config = dict(
    num_attention_heads=2,
    intermediate_size=640,
    hidden_act='silu',
    rope_theta=78500.0,
    bias='none',
    init_std_down=0.0,
    lr_mult_qkv=0.4,
    decay_fraction=1.0,
    final_lr_fraction=0.0,
    doc_mask=True,
)
MLP neurons of a small language model. Each row is named by its layer, matrix (up: input weights) and neuron, and shows model dimensions 0-159. Each number is 500 + 40 x the weight over its row's rms, rounded and kept within 0 to 999. Numbers have three digits each.
A block is one neuron, or neurons of one layer that tend to fire together. After each block is what it responds to, as a language model described it from the Wikipedia text at the highest values.

L5.up202:474489496435559561449448474487489502523552495550513548386424528532491559465461501547480470537555520603527469478446549472468518483499479495522513522533546509445496506439516537511438448466464549558516441501550495635542493447436484544484498536466442501498530476506519510477420515510553463517509537453484475556415545490536528522495460504461536574476490517500568476496490481562462445496540566580549478502483489515502535490497490510582524519442511561548504438483486495438493467467487490
L5.up412:493460461417530598481522449498517509528532471580539455461479516522449520543481452495538484459503424501523534522521540467504489469544470512529491488561526601435486548481521503465485508471574551501443427564537493404478495465466482542452571529461515515469552498443514482530486490522477490516503456552466529442443474499472472472474504448478513447625469502463529517461462453479503486461486485503491505557499418520483459524469436452543508514508498366489481441490476537502511547464434559
Responds to: Past participle endings

L2.up36:430552523612509522494496486485511548544447496410519488572483414464549468521497475498494517416514541546454496525476463481510457474485477456488518566459530492468501461543516542478404529499493512600529538518453609541433552494523551450482529541455513495545494509502560567496542550488518502466532494492488539454525527522537554496464473474453479489548495551442515477440496467441418556553530512569552497495546577487510505601454523486505437495481546510546488499500473457520544507475499493
L2.up270:595450484602508451498528543492441521575581597460512518481535455508524468481445522511471552514541469532446523451478468468502524551483504475473456540483587527547483418546487493565521511492551402446492483455565574469492519486457553479514496464553560526557472483558486491497503507511522515481450522460511530517473552510518450496458502503489488436561472541506456518526526441406507536426511543447442505512510512510496528454494479404489486496523481508527525474431495538445441512449558517
L2.up471:473452406525497495490463506467444481604553441485502553496482499534559486496445473490491481468495497554482547570573528461568621513522467479546510527490459475487511565487545491548462467505521468521483517462486560458456553485520544505472491512509527541530498534504493405483481462506563523571480617595550515480508531485532582423570513537489496489502464490515528542498510510446454566513527486514468494476505552497535500476558539469575500472478576518433585528510519498512486557523543495
L2.up535:535533495573464484509398486500503518479550448511504516415482549509529492558497525486543514477511605484573499484499538498527545512427483435495553500382538457572485572540523478502453564456471458523458505476537528464519477449481522445463480499470505439512526465435533540487482485420455504465478463512546559451533510539474559440436488521528566516512521509505529579451446568431484542456501500469503522475503535489521464500442582508544510542467578433512467442473489518536518470493505544
Responds to: Mid-word subword fragments

L12.up2:487496558482528570518511545476469502555507498522486519446458460498472459578511464512508604456478480505556494488492491514418523414519535487519476469457512464577532532423456462489518441506473459524481442478482442479471453584485504455531506400553507494597505440517464473555486501482449499469490572547576535440497524571472533426530514464477529479482486461533561541454449452492505499494599515557493439509490489504488550495515511508501496484436486424488497590482487521455567446487463494
L12.up93:467492507551485461489497483492495516514567438467502592473529430485454530553529413526476487453475488507503491483452503457515454498526496525554551465428475488552418510451541517462429421499538510565484510463501466434501510521471458551549502415514424477550452582469543532490471462471437563473559560525475559505469482542528456426546508493533518543481583516561500459535483558456443537506489555508570435481518527522527485549440510435511524527454489434554528503473493533451508522526468489
L12.up112:440458462521556498469496527457574513483525516443512529509444505457538434498506522494557438510521518533479519532452531524478525543508499496566465452447499471477442456568570485526473466536470561530473473483484557466504554558497472486460442450610490536524492506417434507498436439569494498469505530505451457454499505470547493451564522536438498468438564482496502456578482492528484544487491432490466414432530557498432453501460462492497540508536487534501517531445471468453468462578536419
L12.up205:582545429409566488555463529516547475481527521487487528513528515534464485510454538475499467434552527616505528468495474486544492451500489532405463544523559547518551527531487505509465509541515482506519435547493481520487561505406426529451513434460439509510446528446576544493501558527514512489486477544537548493530564469533489526544439508542468461545546491519495540587481540512551497572505483495500451531470471475432438533488508551565509429503510550473482491456583529492543503500461451
L12.up264:476538459470440485533514521550483475541463476541463583501505480596516553488426465532493471435533546482507509519447544433479502449552416484510497479447539481499506595446493546501465503505535482472461477435499496462414492497542512472447481499538502517464507473482474580581517526461477531534502474556499520427471498531460471482510520453423493538463496508462460507539485445431511524472504450530550371600512512438518587583482458479506520522486441477482506515476513493417524473521498464
L12.up523:522523515475464464463479568475534484522467561479525426567553461552556470638503445481457459470509542559510399429421558524501478406453485536556458502483577493531527565521495540484504477588481532470573530516459483457378541458530454496531493447538529499484522493524525548516528524430463533491477491486493489480453533513486496440509559536578515542483496500493439501510508518461537563492496469472465501494501463460471481534501542480557553465476561448485496493482516553490501507493547505
L12.up550:538478475596489493474492522487438574591542459549515556544544445483491464528483491483444405466470495515533504505421467517467476456454456518470507433530572465499574510523482528500461558499486462486535471473475485449449528511483539510506479429533493518520490516493499506486535489503467423381471520446503578518502528522530508486506474440525533468551516523451505502475513633497504464596598513543566514437460542570496535469510537495505459493503527560460480524585514480476477542502506498
L12.up634:442526509473486471547519559440484548525549526469583657510496496545466466543460455528423479499518479507548473528493456512423430439553499527473407500502489488518488418518523534460495549522502525500462519449541496448469526533499434543541508482488392514485478482454491495490480521484466411505556460491498469550512585462489517467586531564504558478442487485598471574510483499541499528509546503445490529473470471482495484499512508510548511515482448523466527532512550428495528469525444526
Responds to: Year-start digit chunks

L12.up144:479551464490428517483617543522479491527546529484472441521562518499452467526519536479464529541474469552480476463516506464513458512473497541495555440471433419484483549472481511533523534433457507463492524494450477521477490565436527468475563475478493480493570433527515488500521559513528522447436408482499531552455467500606451489477548518553510517470522494596514536507518482500540553486555487483480489484523536543490537554545552545461515512432463515519520534489425507506389578586492449
L12.up167:525465501471542554516534502426551492470525531493441523497523494528424495535506593490526495522472432521476486469453501407437480458521455501490530474491468559484495475524414452458556477440466492463557466468569577574494511461475451487567493565496475486497567469488487530438517507466545463569518510451486573504456508494479464578613507545454515535482543480511463559436512514465388528526483447510445489492500536522471524534506529449512481488482478508468446525510534480507468557603513475
L12.up221:508537514428569487527578511504508473522511560513513462566446531494424466459523508501441531554474513434487471495525487450500457473515549475510571515470490478489477449492430518458523586540438534495563483480509503543470564605513452511517420459487560434505434493496482510507497504481477494584563467523595523426547541539573410424530492564436505502506509543481481555513458493502510490527527527539482492446498555596466501526522512497501458460560540484502518544563502456491514489540518534
L12.up329:482461481491520499458572491496542500455482462500470448560570503526465509456468445463461500503556542491498495517533505479517441494432511544528470517552488529468530446535609448435466543414520538507535473533590556459546498547542478455430491477525471485524483591477467399537501474470520442488449483452508454537436472514495507496497474506509536550507486502485531531551563458488479535491390433544447480525581459539471515509533465433489417510457515501514438454494452527518561494560526483
L12.up393:505525495513576455524500452570473464510464534530492520549497570511445509541499475479476521509515494489551459476481518481515457491497505450523537544553506482418519461483507480506578476478443538520449445535460526460524494450541471464530494464473546542456548470465464412439508461537428548428538482461510569446544539518489460491511413548491551493502484477462517568462507485546473535564452464567485486450549451527458492490509566417464432382511455500562521546523474519572527472492586478
L12.up551:473547411456495524484519448513518511484563503421516501498508454547495597475526485494460494452452534464487542485475406435542459519534463583523451469529537476532554529495576529471477461450500493515551510482540534443455475592615490474569541517543506459444538558474515467515485569499483475517565473501488555481550553545440477455515547524488500575376518505538459514517490459526518492493533504581558507496511494527549543526493556542492513518504541464439520462497457494473502477482455522
L12.up609:497524533463482489499491522485535425470520539507438540515506462429382543516486523494452474562475467547526479458488496486492425539446508580553518445443429542512463554438448572528434496443491432485557523458439489479477485459532533503487504537516477540459542511456454457535465543515548522480424506544524505526448493527510470527480505549553464383575511504556508474536491458499497553502453609518467555509539539474518517555535446517450466561490494485486506502553507479494490501588473491
L12.up624:567479416459485474543563507451532470525559540529493456588481541534491523552480415548508556494474570463476481527497487506489509482390446497558534472542466531591473530532515569466502555451497503448532529448556423496496469487500536472506516505553463474453537476456477473472441555455444544466487442573546493433513439570494462543485476525562525487466470501454481512531516432452531533450469489529511529472507534465466561493492439489468496456442472502508572525492490452525559525547514452
Responds to: Mid-word name fragments

L12.up32:516509491474546462431508501411471456506499489508524436468512450529488466549520598473516538521504498516496476502517460523487457485505513426492482493446508446464514482480528546474478485476513508586544484518512523550516461462552548498534477478428546501547459493527543480497532496499451531472464469537535487460456483499599462528549585516492435472469497513558552662501475484513425513490435552483510453400540543583474581497559500502549512517520512486463546523437435544450488489476551535
L12.up37:460560451483413418528530478523466532525414475546498475455485471499514540479518552527539467496593569516505563520511393447496516543448491368514513461434456499580423500469486478499501488455560577487519550452521453525449440445493534522496491532531448442509485540509499478510529552460449472483472511468492458464485533525523478479564472519545512528470539465467556500522441489522491536518493507421471545440500535517506468501544494482484525519507480461499526436398477574476543542479509464
L12.up108:506492485530517472449466522447504525492544515441488492500441487511480528481484504442530527575579485507487508500492452498541513429494553521478477443512501486531439444438497480438564611477523514576447520484440446452452485498474530446525542509444501467486483586454527500506412418523559496518482530509479505512506476571544518543496497570607417438494468481518513557447512497534528424492507489492441474468453548495501467449424502447534519489483455432511463501493503508498497546589488413
L12.up315:485518512505438474516493539497505530452559521491557524395559481497515458428531454508491507484455495489557537414514488575549556528483501447490514504375423515506432524491530530530489425472471547488480510479519501480400491462495496516546443444481499482587466518468501445438527480500461472490514460449484476565492476547513442477562525558527484521521499531485430443520559548486454528458493492519434471483477470452481565470543561437501490543499486443546476520403423485502443482482508515
L12.up526:560584485410472471544501553505465565424517489506554438515527484436409557521529484470558521451525499507466496491519457560530417466511511492535449501523433525534534460499508563542503485510525484492503537532430437548460574511496498586477484492545498540555502511486474419554453480421450557494457488487437504475505550568497467482530468504518445499467548556516575467544542481471542460440555505527443488485496483537505517492543497470521504545576522488494563519453466485443489498562523578
L12.up556:436505525434488483521520480496472535544533529588469559422560418551510449482497421468506497519544403451471488485529528478415520508523460452577485513412503534500463522516501550573487499512454535511523539464548471553480476521502445526541481533483463461533457475522561504498457507460560444485517521474556506541487481542571459475618401503518461475497530428481532454537507487500455463505529539461493526444495486471518496480521522516520467449503459380507495463509522523507496461445524571
L12.up596:476514483458496510437484456539571499574463479533438537478526430521478449446479469462491484532575511556474495492474526538525493550495485550522459476471399486484474527504489406459502456504497537501485515473598492501558478430530488461546514534579482569548556513451512430465466512428482539482503551491565438521528502495541435534541538454505497546519436471518532517527467532532517453474591585474474508476487524451475500558530478566576537514484518542461505480421514525469487516470415447
L12.up623:544502498476510445482510447430478458487508535546461529482517503572437480488487465424497525480501555519505458512530551531449548525566481483526418488448509498518480510437597562481491418573499460493522551512509533519526506388497473550548531534503472550564512527528565538502503500542466519512486500510559547476508525488496433572524582488520495558429453529473517528522454553531531438532566592460496483412448491497463479510472540478537466536583504490527471481488523533455501569466511575
Responds to: Separator before proper name

L12.up74:478486520502508434491518488485435486542428424487462494570493514482546514532475447560527480524595531549533471611380510519508475487507444458471476508434476558492417493519524488487547534528508496512444480447505578512519547457545539557511505509547456546479409595519486413488518479499524480455501473511443529462498520464449441519484479530516443416480475483567527550493509497449451501507501514505543542495521501500426480565473527465530516476453533471578488466476528494439531453455545515
L12.up311:519542493478485597451449430536447553508480525476508548486507526537412473514531504462492575467562413510439493450507482495468504482529521484524549544435529537471555477415510476425445513458490526490502477463500485532487540526486508499541457534476449540496439475464534422473452495468576529463491497470474519445555528521507461522516499499495489431507501493553544596557418441466523540540455466552604473495469570475460523491522497539502513491504499523559428500552481510417428522508469446
L12.up375:464542488571454535524434567455451494498503552533514596539475504541517533490563452497596430508494440435517455555472454525533490446523524464468466442496524529512431475443524483541503514444493527505514442513450419533527502546482515520502521425494564561472498408479525510490506510437505518514551486447457455574546506503480474496562527550537534488500522460479548510452496499480593456578466478458546471444479481512470518477502541570539455513546453509480562471528496461483500470591553494
L12.up376:474546515503451463466461458523437505508434528498515530519464474484527534587519527542528537492474515488496465556480580493431486469520454515535521479476464513438439528474547488506518482420517549514459492439488470606530510509505496530441478451497487511449475457481598503515483549499474496518538491459464458506556480409466413503556498504439462510520410446486545456470496536549496453617454579523525496557439544401511510534529507573507505508526545528554426470499480480510508452474518474
L12.up468:507512532552487520469488454546475557477436490499505527513524516509451439476463458516545547525474510567458510485487529491454471519467456517507562508481494529480432564569506556491455406528509500531457403502518499486495450485464517514466481536440444495464494421469533484452535506473521563471489501463507476468477517535523483543510464514466496537441513467386446487569521426486533527573569452427499499531445535393562509541466494506496521573470403528442458525554553461467419494498524478
L12.up475:508486437514528473503500485607526525509396513526500472522499502471493493530465511553489481469501558516561506513524561537402527465517514496522495463521504536544437506539487431512497526471483527554530522456515501502522486531500466513534499551526529590488471474526420490637462476472472571549483519486437546476560534526431474435493528622478490566533517450480463527487512529548494511494518468576478526471528446525450540453541493524611542429564455512491549493446476496447486478492515477
L12.up476:517531474473481500505476468445478515475505494494535444475575387497473509459478488510492532510495542495492467521476502592510495479467422553534470467429566495525468543442458459548446474561522531517509468478555470487532411471503491472377440506540496525494464496549540521551487568482374517559446463514518458452522493585524529472482474516446539529480495502499457431516496519505449467544537507501520508506498465438456504492530537526547552529505410480545448496481477488588451442421501468
L12.up500:529484505522579512471544484510481565515416583473544499582495467493491491478456487540598539504443490473461434545529581572515476453520444481439495467524550468509527512554514480533473511550487490531478491534492478455480486518526577489534549449441505518596438421519487509452502513528529519578440532438512443456492503521554450483477517520439488419478530474412553498443514445544482486574491468479509458453476569463469501488477498515573454551554465545527484543500486497476441503469510503
Responds to: Main verb completion

L5.up160:533511437521460458547543468462546472491439530481438508504529542527454500400609534512551544466518544489498502571485445478481450422478527521469487477509493466468534645561536446523477491553532523511474435496493506489491457480468559516499442437463474517477472511530469498526474516556497484510435524429524517497464514515522412472546492569546523440552529482547494484541526493427441563474487541514474576482497507541549496455543568548481470463485482532486458492526522493463441452470581503
L5.up586:558506460548539520467520509522459506478547486468457460462567449567458542476497523507508505412443441472450536511477484475451566454498484587478526474530491458465484494546482444527510499483469558483497475492455539544511493444525505494503464344461497522520457496541544518512541540462454440477504556555479556464511561495596430522479449472526509524500504457445503498584467448487573437490516525533482458528479545469567590517492481511475483456419436439527513498514507492497469561476531458
Responds to: Final digit of numbers

L2.up179:498609531533522503546471416529389523507517582479460514480514449509507516516463456487468496556541445517438508459492564469504432500487516510519486417594545543502516463457459471507447476543503462541511518493535447530550540588435530499506435502555530485493557515470443554536522416460507530464541453507486448482460505477489455497461500539440518582506545462566513524457475506519507546523509539451512527516511486523562519486565584455496460567514507488517481459462443440498519457443452493
L2.up185:540597487530487552450525469497488454538426486491533465514431531492449563451439512553428533438464577516469459491469479545493580450495548497561519512509530481502501518595487500478439547458496550488538466475553436508490553516523453461511467510509497480548552517481536514537460521506513495372434550500513543554470466424522463447488509516466517467504445458483519479475591509542514533525527504483485530478467505413477453521564554416464551456533522463498457526469433499506512500459532541
L2.up422:493534482527543500472485515514478569445521469462496517611499463505438495477471505518418553542524507479518551506530452505521456424500517520569518406497576492488516458482483485450525495448473484548507493471558444535529468508428548499511494444517516516456485440472468512500540470468499462478517480477550509541491426593482518503546501524492515568609498544567486454547471556566545443552436512489576488478513520520496502456572508550438437542519512423417529467552470469472510444521522456
L2.up437:482550528406495517447518486575490452497393487565506452558457555557458550483494528487485527494505557506508527493430503488505506453500493524513457495453507538503463490472464504493537545431554478464449481472563544528507507508492467561526482509546453431569553494451480535509484485517533558539505433523622477639462450448515481387493464471497488536555515554519491482502503496469476481544503427500545483430471520500534509483531530517497485491513463497587480473512495573471504503543416509
Responds to: Coordinating "and" conjunction

L5.up456:487458538507553495581485414466572523534515547497519435455569505471445529448542534472510463547517523480539472578497504473529533461517538505482532533510476539573556522590449546407506456481477505541510593470548494478524551505496528469532492499579529523573510489447453510542494561502519475456488544499514573477538436521475500496526519558437512537465487552516541428552481547563579511511526499498512528502547493483538494549508534473477530413465507478492449560446488542524515423579504448
L5.up547:482487534521508504521501498512578489480524481507422463446484499521501481436516471479472483513488544487465466530465527464509540507468533521491422528504484447534521521540561520441446419470493505525526522433498504522470534441529488553521540482518479440571530485508531473470456454398514537485529523469473472577504608490408490522515489483503561532494504460538497388483518505463552515457605521512575569496529544538570496479490505508531577476460509498428523532481505483496419563427392495
Responds to: Word-initial subword fragments

L2.up56:544499480481492470500513446480511486472522468480531489413489560508469471514508489540476482463519490580497484501496525528422495433471521435528484482481528476592537426499572576588563532435500478515485483504465512558405428440563447517520523503449476462454529537485543563442526510422460537530446433473543547495522563441446449474589528527481458457459510480481491557464510513485517484499477457586470461554500567505509468556483479504421447462485501530514473449512484525508501512435523546
L2.up67:533464504495483507556500528502507548505526549487497497492481567491504523531545520508546468449546497487423505398443524439474560503552491502542501464473457477494516486441531535619476581457522500486573514458549511450524486483539447497521503549418478523448508595511465485497538540468449589503477513536473534509505563524466436493481529530461498530471503516434500525449514453471513506478530550505463435601591501457535456486452509486537507460549407493553505461462403496455511486481511566
L2.up81:508462530490521447506530479502455430488518450475498490429504528500505495476495538541497573452421439527518501509431553472488406420526467461549552556558521476487479565444505472519503511476534479516448524488512579492467436520499443471535476489441462503452582550531498519511491531514472513510534480527562525467581513406510497426457475464494456514544500407452462457508546414460517537458475532542498446559498533552502542508474481458481487413489478505547467467447537505503507457403453545
L2.up352:517531551518494483572503516481476534498528493515440514462502548499541537540502510535541507463472498535447477480501530515479473516426421510483432439527528551468513452511552423475479496475496531505491509549464544433419468475557452490436540466441464544456447537495547507521491524530498479538516451513583510476498446484415501446533476525399551471424521589402442591494496507524462507540467521573589493524495501504571526420521489558513454448455474555538524503503534487517458478474528516
Responds to: Uppercase acronym letters

L2.up569:546480418526528482530473594499526547449549558546495481475539535495499468517509505501470553507562466557491487451455535516559508499415570488480486447596468484393508508482531457444520473541506566512435486507555452474457474426499535446488554510453554502539442461489516513526464522495497499530488443563558498488527479540463513510545540484501555494549522494485472493444425480605525494518464431506560493473459457568403492524499507421485445492440531520556494542512491537517459450495490486
L2.up578:478471478509472527527444521438469560577454498476495522456485508397504460509477522551495554562481489520554427529459485524480549487479537443508457509561520577433442588506496480539456473569442509565512484501570484478520488417473538527458528546431484468513392489459519520501471413445510557500471558514480552488501472493481599435474502519499532545475530482532501475502479532557515535497508512534417450523518544556502468481546490538571518453461451454513478550509512522431531529544502504
L2.up625:519526483537500496508552557487494479480562518510530528523519507561508470534538456474449494502542460473452448579530471499442489483522440510481535527484455464546411546463442547504511496452527509481467465531561453478480428440567470504550498538465456466525525478494480478510467461495586468528423519500516445507480470469486490543483513533408581503586542548493484561557528471540473405529464417441499556482476472481533517575550474452537438485486533454506473436472506455371480487496505507
L2.up632:457513516481546574469452568532527575461512571585534464470508509519442448532527512466513476521576453480529510484522462483393491425515462509546468484496523573495547512530515423503535534562543483506457478469562505468474463450439436622439548551390528514527490514415547534478465464475495505518472535505423411455504480504491503502456517492461481485568492482455498479505491506484540520503454516469439469484424477430489495468498530508492441461497524511530450494450485475515458498492489553
Responds to: Past-tense verb endings

L5.up195:438493537520474498478442451515429497524496478454505493494517422515531481512483456490469466471458517463414537381468506504520470497560479476470582435490454404499506537536415516547483467544525470497519515464562553484418523477481480485522497533452581475497530506464481505478484545521503542502530504516518458468514544468463484473524491499417487466478450527556429483477538564436525514561551484581470502498591498487499516493535581478522506477516454429539507517533492484564602462501457404
L5.up554:493507478497556513446487441505514531501543506447471519506450495453513531492515452576447460574495534437475617466510434456478538539468461497465511422504540450422508569534442551474483475552517375515468528501490543503450512447454519525534525487469477484550488453528497551453520523474549565545527550543418514560457559456452512464553491459535488503408487527471500505419501473553435456471552529502519485444496527603479483507515495499496495492533502530501496506444511477521485522526583515
Responds to: Comma after noun phrases

L12.up96:480536434523532477514479454429506419538508448489568572487534482406467532444506497416504511511438551550564481498556455468469506540414490515390426466479486432552439447500448441567570546527545458444518460547552503500523468529526470455466485523501479513568467439479506534493476540444493425498523516487487461515510469496473486436561479501488500519529531477528502490463443478503549489478480510437453459511454484472452498548555510522478457498568452527499486503504489475473459448573525440
L12.up271:548536417515486535448520521455552434529500531533532456480539471475484537422476406477535483495477437548451489491463480467521527472483524421481425486506499411494501445472449495539472493513515469493464408562504598503502436498529496524554477475562488594527482461507536477545506574498485433464457477512393488506508496554510530510488524523511466484512518489509428541511508580460492482470474508471508482513558525555456544569562456528557468534532482460533497478479420497468425488524560441
L12.up365:483459478510505471458437400476519487414573462571496479560484535481552505475629481518527513505464523532476507489515445471475491551586550545476518398452533562454515494475578519469435546478519491423485481516493563535465519534543547537550518493499441519503500462486483515503491472575468524489496479552542490461549532507566486540518446488514520571488480515543573503520433490475541502494527530421477498491514505496426524505498434541538495464486402514492491497494425419447491496547479527
L12.up465:520463507498520432495517509481501477507490557536504406445497440549519471438451526508508509507484468532552474506479478553531548510486444459456500454488492507412563553538515447497553524425441438534544491463505488617538447473511500544483513539513486576502472503434535456577499550593464485455560505504512492540490525481506531491512485508570552536520552517503506512493505518526462354524555577498564495532512535469497502463560592526504529493547541546491466492462539530449458568489524500
L12.up495:516503503405500472497571507542528514474493462468496516490536548537451501488439556493489524503471545521463485556540534516495501503525473485484456505444482467415532503490497525565455468421477576488456481503486498505549561526505447573503440458585545494543510441413438488522529377538547540439537479540511394524530576541459514471619489474454500490477473496518530471498456487476521466501503524446523475570454528447467493489499552508524445413512485475484503497457552527531441515488553491
L12.up529:493492475427500558460535521473521469462459474493435469460510491520464486435489536507487494450484510540530504535498462570521504494555574525475533411471471518523463517450527414567509481483519481499523477467450517489518455475542523460541514440480481500621496432421543506492564503538521484502504563561474498463540454481459494530555436474453524530501481484563497561506512559475543466448538547443454469502508484459437548507497454474467473511534436464588513537468436497537516576587592437
L12.up536:570491534501586483539471519489461554504481415481437470508492470554524570457481445483442548473531429484590493568461479496463506554505445533457573452433491447498525459505527506515525491420563487507479487494485522484456477482549525450561547480508480602529499496478497520478522538502463493442439395488517511477478463509545442537514525503413434477430493458503459538513531544444543487516492506605492501510439496499465509460472475490473436513462490532554557516525521470497451430468443510
L12.up637:490451477483559539452529420531480440497436489554510481528561468493501517442533557505525480503526517556476482489576584494538503491542514539471429525532457526531516505452548491594543488546471448446466502471517496500511481468474507503525424478545446500576465531538465438419502414559488520425458506543487466452496458483446515363499491565519500462459497502517470532520477525481546493530496510496477534447394493508443482470506424423529478545447461466500519494465446451489458507516527470
Responds to: Academic field name endings